Weights of a small transformer language model.
Training: a variant of Adam for these matrices, 314M tokens, 8353 steps.
MLP neurons of a small language model. Each row is named by its layer, matrix (up: input weights) and neuron, and shows model dimensions 0-148. Each number is 128 + 32 x the weight over its row's rms, rounded and kept within 0 to 255. Numbers have three digits each.
A block is one neuron, or neurons of one layer that tend to fire together. After each block is what it responds to, as a language model described it from the Wikipedia text at the highest values.

L2.up150:183131194167156148088124109131220205149145164117114110117140139136125102134079137112113200127095129088130108163124081120146103164177141160096125124127141130106138089130116092130118163135149137151158169104114074154128117187082120145133138083171144184177151165156161123159153110157138105043156121154116144119125122215120081151178137171128148151154098151157084124102162067159174127130081089126123121135090150132116128122135179141125138127111140140085
L2.up159:098108180132181089098153174096138139060161115095124148122072171100149136094105109143075228104122164110085135084138110122106099154134153107090144095054145063152144087116095166112128145121125154186162086121215151124131066131128125152092135167177091170119143154108183146120157159092123125066144147170092137114090180147150120222159118147112124163107098135093125124187113142168127135147105123130071114116142141124106115153170120138164113129128137163152
L2.up170:121115104126110108097115132099126146081185125096117127137125122132110157113167070103125188165137101151096127133087144108146149147130130130128141051091113120128108185115169139127177151127175109149092108062138133178139064099090138140148121135123175186181152107194107159120172172075099123081141085188099148132079168101135133114140169058135131160107126126106119127115154136113159127180149145102163102181169141116103090091167145122116104130152051151131
L2.up203:118120189163131150168094124095145085088163116134129165122080108167139130127141115142167124081157125161079089109073190103086119149135183120064149129129117123128080086137125117125117097051123172124133122169124102111055105189144143136162144110138123165164154141137076160146156119080089067083127153233090216135187163128114112130136136075136163169129165169117121173115103121070115115143117143123165090154066159121117139181111154152117096128094180105156
L2.up238:158117122082161100138084154090153179081116109106137116144118135120110099130129063119138121122154124141080145088021143093134083164177153105131127111141118179180117158084159119085144124090102128103092121129208113104093076131127076128159112152134064150144124138145172116102132087154141124154150132130087119145134063151154121206098133122127102131132173198133131174082120080152133124203164164130153136171112081078167126132155158075138117149149132123134
L2.up246:166130175128166137166159067136126153032085130119158133101115124088111136090120157107128124101131167176132138181107161127132124203156138122116080109102129101095134177137168106132099119117192149080141081154152179153148181086140139139150137186068111176147128116132123112109175157024093091083140141127136157129147214136118142128134182143137106140104113146172132088112048119172144165147160101167123152154112190172146124148143118200164072078109120106156
L2.up255:126136147148154153140107112124148157072136154051111146166145160108044161136125070052138126121129150128153159140119145095144137178131177119109098089116064094117142123092149113165111095109140141119120100136176124200114075109140123137100114152152167166156097092117128106086160143029108123130175115134123182137060180172132130137118118130138140085156095110121149062118096124118114183143125158093149138101085138190109127170120145154140125129136122125168
L2.up290:158138154121131120096145123177124134089130133065146145123135153152166137132151119131075096163141128091133114154160157108185150137111067123102108063091128072118057110113113125149157111119115119142156130109189110142110079153114100125163130108116106159098171121243172140157153163129114095129143097162092158105060138181138128212118138108121101158081156158129077130074142150116106112131117162115101145189097146117135143123120154109092117099128074127143
L2.up323:169115183169116152118119125108088132064089135115103130116145092150119151134168113092124083082128125136090143141169149112174142140167136094058071137103070087148075098119185117177129114107166153111109090177189171112086139154118159107173148173160182154151131146097124132090167106058127105118127137152148130114179146128133150114094111109130140157168132126092150117131061159126127115104166135093115105084133169148144166097102163135132115104151142133162
L2.up370:112124184163165102108129176131115137120123062089103117132136163114076100134129130125105179177173128168144075138144161064155150157212112157152103071150126116129095146123175205114099128096132127205123139089134127120111137131108122155150132111102139118101095157086141122115140207115041151140177032166125088143085146099119149156142137109141149138123170091134070118131115128126131149119127167151101147176133099129117120137152091111087120133178079152109
L2.up416:129092126173120185180177138123142155080146135077076134135153180148112176155140110098132143136162148173077187185101106070165131152179133092154079096126078075083166138117117114151123129117140113135145070147144152114135119118137083142135136127087144149136111128151160118142170161086101134124147139156137151134101161127045182149150156124078127170126128131130122096112068163125144149083152136111154136138099157186136162121143111140137088126139128153082
L2.up607:139110177175127176179149112125141145087193131101123156103114128152129113102150112136153124170160161145127159177108154123151140150118119115129061133139119092158080119165133100155106115131154163159127121145155110218101108148115114136132092123159149192165127115125107133151154137042145069115116067130144133126106164125092154129110193088129126134172125142157135072112033139119159121087137194122121108199107143189119144182131156178136106168112113121148
L2.up636:139106156173123129142158131113148255065125137097129148120147156153106133094099102123092152101178138191089135169120166131175126144197123123118081099098102070089116161111103069182092113139106158132142070125156156164117104133122087120175137128148177192154118106124168142115154141067081096087162103150133202120084167142077181131140165111096131174127110166127140110114085139114149132169127157126140112138121145179153101104172132136133110153119145108113
L2.up640:133128124175147158118146089152161128035190140122116165103131123114130152117127138137134099125154123110133170174143158116108118153131160140097096132126130100135117074170173118141133127101199185128140106139119212158139129172138146110179082153183112194138181089175124165108151128088157104105193143135091098113108156161104148156069082093151135172145154176124134129100052143086145109138092160115136121137085131139138131165152143152096125104104169134157
L2.up753:153121132184137156179149130100157156108194163122111138121102120110110154098129097099133098107147126169074160164102211090150113139121155147103092108052105083079131095151167099111117077099066166123164090147135130142105091099145121124154132112093135199108141141132138119135184164030133131128182138144089163152087135151093142152130140118103101156168139142143180149152057179066143130120129146087158106122106150171128159144107150146150101099056161091134
L2.up761:159137140163132189143136122096116151072197137061098123096139156125092123102152088127142133179132130183155143184116134146162115155142110148144050147097096090119131142121147090149139124135160145064186127203097160179092115151167109102142155117117139183166139122128147134064163114054140083135154111190124165108128204124139113156127141080122112080133096139154118083139031175103145146086088121121135133141128164158126146105116151168140145124101124130136
Description: Wiki table cell markup. Pipe separators opening new table rows and numeric cell values such as years, scores and stats in Wikipedia tables (| 1955–56, | 19 72, 22–19), plus occasional section-heading == and date numbers.

L9.up324:180131155157076168145164110145187150130115125102122148130044092148133145143156124126134186089073118070131117090147167133118077182112107095121092136103120196133118162074106092118223143114065171130104135149135162136104103141143158137149151084116087035119140086089131143144140078104100107096111112136077106138111104104185167128125168132112092136127129098104124161095165051145138129114169130132109143167093109154172079091108142146088129187050095190116
Description: Accompaniment "with" and containing verbs. Mainly the word "with" (doorway with, units with, With ferocious wit), plus verbs like include, contain, feature, provide and endings of split verbs (fin-d, caus-e).

L8.up27:089161099107156092151160116185136159145122056135170102150145119137077131112117127119156156091094166184084127123122134133127176146174110139111180050109125112159112138126199171170122064150148140114134089120158077097097114105140117128116139145121159133133147176132159095105171124152050085099103132083086127138093103131127110142137124120210148101114110130150104088058159148106094137117153095123173082119125130080122174153122066154200030136142191090077
L8.up217:151116174124108161126153094151128078110127111082147156096107134156126116105171154128124163125134139040098135077139129144177123104127078098107130159151162142134082115147072118151150125086110081121132097136134136093070208119140102180143170121155108129086148097129136116126160092129121117074160130200107132178153153118109159112136110176111116136071146118132126119126094047106107131123149069128088179127038189124133152075182125169143106193140129083184
L8.up293:091140149108132138111113067106130187201125122116099121133115114119147099164106107076101181145109140118073104147105174108057135196097090092117158118146153072132149071151107140129107126137093175124140179103155138122055125152127107119146132087095130138116146145154127097089135111118130069070095096145149130154120143152049110135130127157133174163103130145162081090105094107144126168128109148103113107099125149157182089098123155116158102167152102130121
L8.up560:109168124125113105164151107144153125151110066108121189187094110143139091122142138130158127115119133097101154107116134142116145143124144127097147117131065155087095147091193091102158160119146135120108127129094092173107154114086114196157104137160082176120140131255159141127128122138137089117206128088072152157168152146156137106150170175113124096084117164108093162074180161128103154125171153169110153201113099178065136106143195124154028158121131143168
Description: Table numbers before decimals. Mostly integer parts of numbers in wiki tables and stats, often just before a decimal point (29.04, 34.3) or list numbering "8."; also scattered mid-word fragments like im(age), al(so).

L8.up346:152143130112116129095152125131104169151214100103110140130152104166087097123137117103180133093097138122133147102125158239106097137150108090092124111114120130110190141148112122094122126080131128157145171159116102181044130148141100087145000104132149131170126174167152118152153146099156151094079103106120141143097112123132038129102157170159133144122185152060101142096128143090103063113090138127171119139119126137134121120088183181058133124103143146081
L8.up452:163101123080120138128216110136111120147106087120163122114135098137115138092098120118136176107185142142108121105141136128125112136097099082161155177127048142155154141163097095134182151115144135108156141129087110171094133137144123135152093183173168163146130170155170195187156137094127073098109064096131072179183113111071084114104133086145086183063152135123112151070055144185135202119147118144128125124145128119134102067131157129092140159169076106094
L8.up527:128115158106131163120142126068169133198057078164156159141162163146130133142154134114108184133135164097132123066160105199109156171114140133157107107131164131123106133122169139182134078155159106125153115148145072155124166156103150186132101096090093102137167098182152113087164126136131164137138056124116095131107121136137028147076089098145172097098099148093117147019123122127164162102068150174144178152078157137110121206096227086112147130109077204142
L8.up855:181065099118130136150124129138112125116111132106217059188109137101092091086112115140116142163231083109140143141157117098135105124134160071142089073217134180074172086142150099133132120108156138084155088160119079080121148172127094157102088148139141156093150131217125126172154073126136120118101134154134147157174128112120148156105180109162149072116153127143103158073122137127129116128082106166145084163102128169135148119083150150121108102118128122105
Description: Word-completing suffix pieces. Suffix tokens that finish a word split across tokens, mainly adverb -ly (newly, recently, exactly) and "re" in Three and we're; weaker on and, or, most.

L2.up0:132136130101146202129145124168165125080127145096149129125105135138132088057172152129110124103128143082151122107091163142130130152134114149114148130119145159108106106108095109166089154101179156145098152120085077135067159162107100131178131122102124148151154133111095175156148151129149117069143170093136204069148108155184088139117152074135168138128138092123131165077111182074182107099071109162115145134097132159134088224068154127084131135129092120036
L2.up80:158119124156156080136125156098150118062104121119192107165133103137191077108159110139130175166153115154141108108106124136100057147138138121095150124113106144142116136117134125131127131068165115124119110144100155085129153141102202131148130099059142099145141089149150150138118075148112133125119135171054111121119144128106118168129068128129198135119143119139106142143167087054104146149126118175135137162119140086108066177111086045124160120106076127178
L2.up143:130106165082115093131058113051181113128138111083172136125123110228177145150109136110081134081156174127128090126112130088108124132088128167105162183099116135158102166141128140157092102140145122059081093173178148111118075162156120171137111119067123078105098081165086117139138103130059143109126156109147115127155164148086115138116140099104170204134217130094113153127127070150179106147144143149146082154113163117151076123135082088105133123139184136147
L2.up217:094101164113180118112135121077132122149170133084100117130112069144127145105141083125148144104122094141130110048120186141141045171127101148094153154104125088172077124148114098135200160139176139106105131190091126148118158158115101117103082095104053090171154133103118088142128120142132077151156148156115097130096197105086100133081172110129101091128204162127135151114119132151085141121137116114117146091102106116125090144074139090119158127109168107125
L2.up242:071154169154215094134129128162121151063172164077199132134049174180122113048155158134101130126150164110144084139110107070128148136130127143121127160116117100160153141114172111140119107153131121092124151163141144147124082127082156129166121074102070133125142145145168142095128090114133100071150143146131144148116097081136111143074119092116128124145177140167109156089150120099138144160086094115114080100134158181115156187083185124125131172109076160115
L2.up448:119073135102065134111153131069100137038107100097156109130156153203095131108113108122106149080172136106204170155083104101127162140155160100101124144131106080105123112130149075130091122125157147061107158226138155076098082127147096122122101156082057161185095121142113083120144105099115123169133133162080166146123082114069151167098154072116166134100144152126091121100081174113130137130150128110141198141132117145142145124115126138096130168104138123126
L2.up483:090092119094124121155099109093129113091166137132161102138142156116150096116154132139125092111096159108142133086119145178150105149209144128216075146079137125108121138088122121175066173144129122117100127149162128166104136097105108137142096085066120166167100102172128161147146174136049128121171150165108123120130115119098137161100156089164150105089136135080165083060108152110105105117124151180162102187130162142072139098061114113106114101116181126199
L2.up487:124125140078111096138164132097195210107191102103097099138060140134167123084158123098118120149145145162131083065159124119173091099147099091098098110090098167154109065056155191099177144159129102152109077174142127130162094170135127122068090129199163128161157101142110100093152105093096140104117130128078126088108108133157160142091114111153150084091187146140140108126127146079116101146044143089113087173135128113121058174120185142177127108120112151167
L2.up545:126113169117124110106151145122140139049177117092135150113176141205170139105164133144085210148130122081167143067121124074169117149066169138083169127121117072129108133110075093138129143135146144114082165152125076091098100144142176090186086165125193145147152102134102053130138108128132111144140147125122143135086143130178031183043142098105123105110176103079130146084132133094169155171097148082124131172175136154144106181117175115101146130079088092112
L2.up562:148104102093076143147117154047124164094207030080087101115079107130131099133159044176129148096088158099093089074073175096132154145130097079135140159137152097147138110160157119076187148133139116202137106169139157123081159154134130140142114134114124116119166072177155090117132139135163106120138209120104156137143136105133115083149166118121127122157129125105101113157084078113074184142099119161090061148123131147194077159109116126096125088097139144090
L2.up588:167125097116139141137136154063126106095134166102160098148153131190148190089141075121135091158114122109155125122142141096104152143098136128097114148086111120064096098111108137145181110138139105116080111179141147159117067135147142106111031148054072132184114153170100182060133099095100076095174142141110120119093116122109150155089074115105134116154095124175093079104116165120123220118122144137141139105189131134123088151085190095180139129101114130124
L2.up658:097111142094168115122146114129136194098166140113116043107171134153142136126201153152130171119115188112140080048108135089069139161129148143123128129083121084172135104147122155110180149146151143141125124199162162182128072124140125132137112109121092073165129140204114054135157111121150113130143100109124110197125136192120134149098128104148103099185177108105172156158134117107154166134091101136064167169154158125110124102101162101143097152119144150117
L2.up689:198106135087155096119182114120175117056177152079090098130198149178176171082160132159067141101140113121135131164128150108033091131118119122122140159128149141044158077124129138140101137143121128108116168128109125087147127155126095130170120101100081129165155142202128130172140078100118068097120203172132174071097115207119143214056087070141085136134126135118145087112124155159102218136134134083110137152166194128162168152100130108163125103182146097179
L2.up774:155143122105175127125119170107191139111090099123146144102089152128147077112191134130144111110100160107100105076101116124146131112099149087115158139118101095130127164131114170236166151113091108126055132198136162144109127170072183129195092184109117105084159086154127122105138149114081122096121119139124072104108086135119142126158108119152123104137132105093071169115132087166123186126109142145095127200141139134154093162063153116118129108123084203094
L2.up891:143156120160178131125157099129156200133146042123139092103129122134147142128144118130124109160131152126131107158127123048161178155099129149137119110129134155160087140109100137157106109077108115186116114117178169170102085167111143119155089122140120077143135062156155095113152071086101137123101072098120136114098131113135054158074122144120123109154138135138081165065112115113145143082090142137126135136147118160166123215083160072101140075073148123098
L2.up895:135129203129104099128134130083195122084138115090087112154134091156162126144073140102114091183118135101154117095081168113105130119194121073063155120112144139151109134147118072090122134121183156169137112134096111134150082151147158113111120139086133125144181175113133167147132151144156172127149099114121156129124095192115141174105151095125136143106181127102048123081148147115122130078076109148073105125170091094165154137103130092108131157106077153105
Description: Function words opening phrases. Prepositions and articles that begin a new phrase right after a comma, line break or table pipe, e.g. ", with", "Species of", "| at".

L9.up702:123173121104154084074105109156175106109151112096101127114158098070116077142094110090170137133129090180067114104114115117198125120136118176124107174092109132124156063118104114186117132133124153159106128089190094124152164124122157149149145088160152161171163107119114209118145122150148108124146133180120199176113134154072109104145231060120106127149082151094140116137160117130088131107164119149121143156075143115117154057133142127110027171124115157108
Description: Delimited table cell values. Numbers or dashes in semicolon- or pipe-separated stat rows (chart positions, career totals, ISBN pieces), plus occasional mid-word fragments like de-c-lined.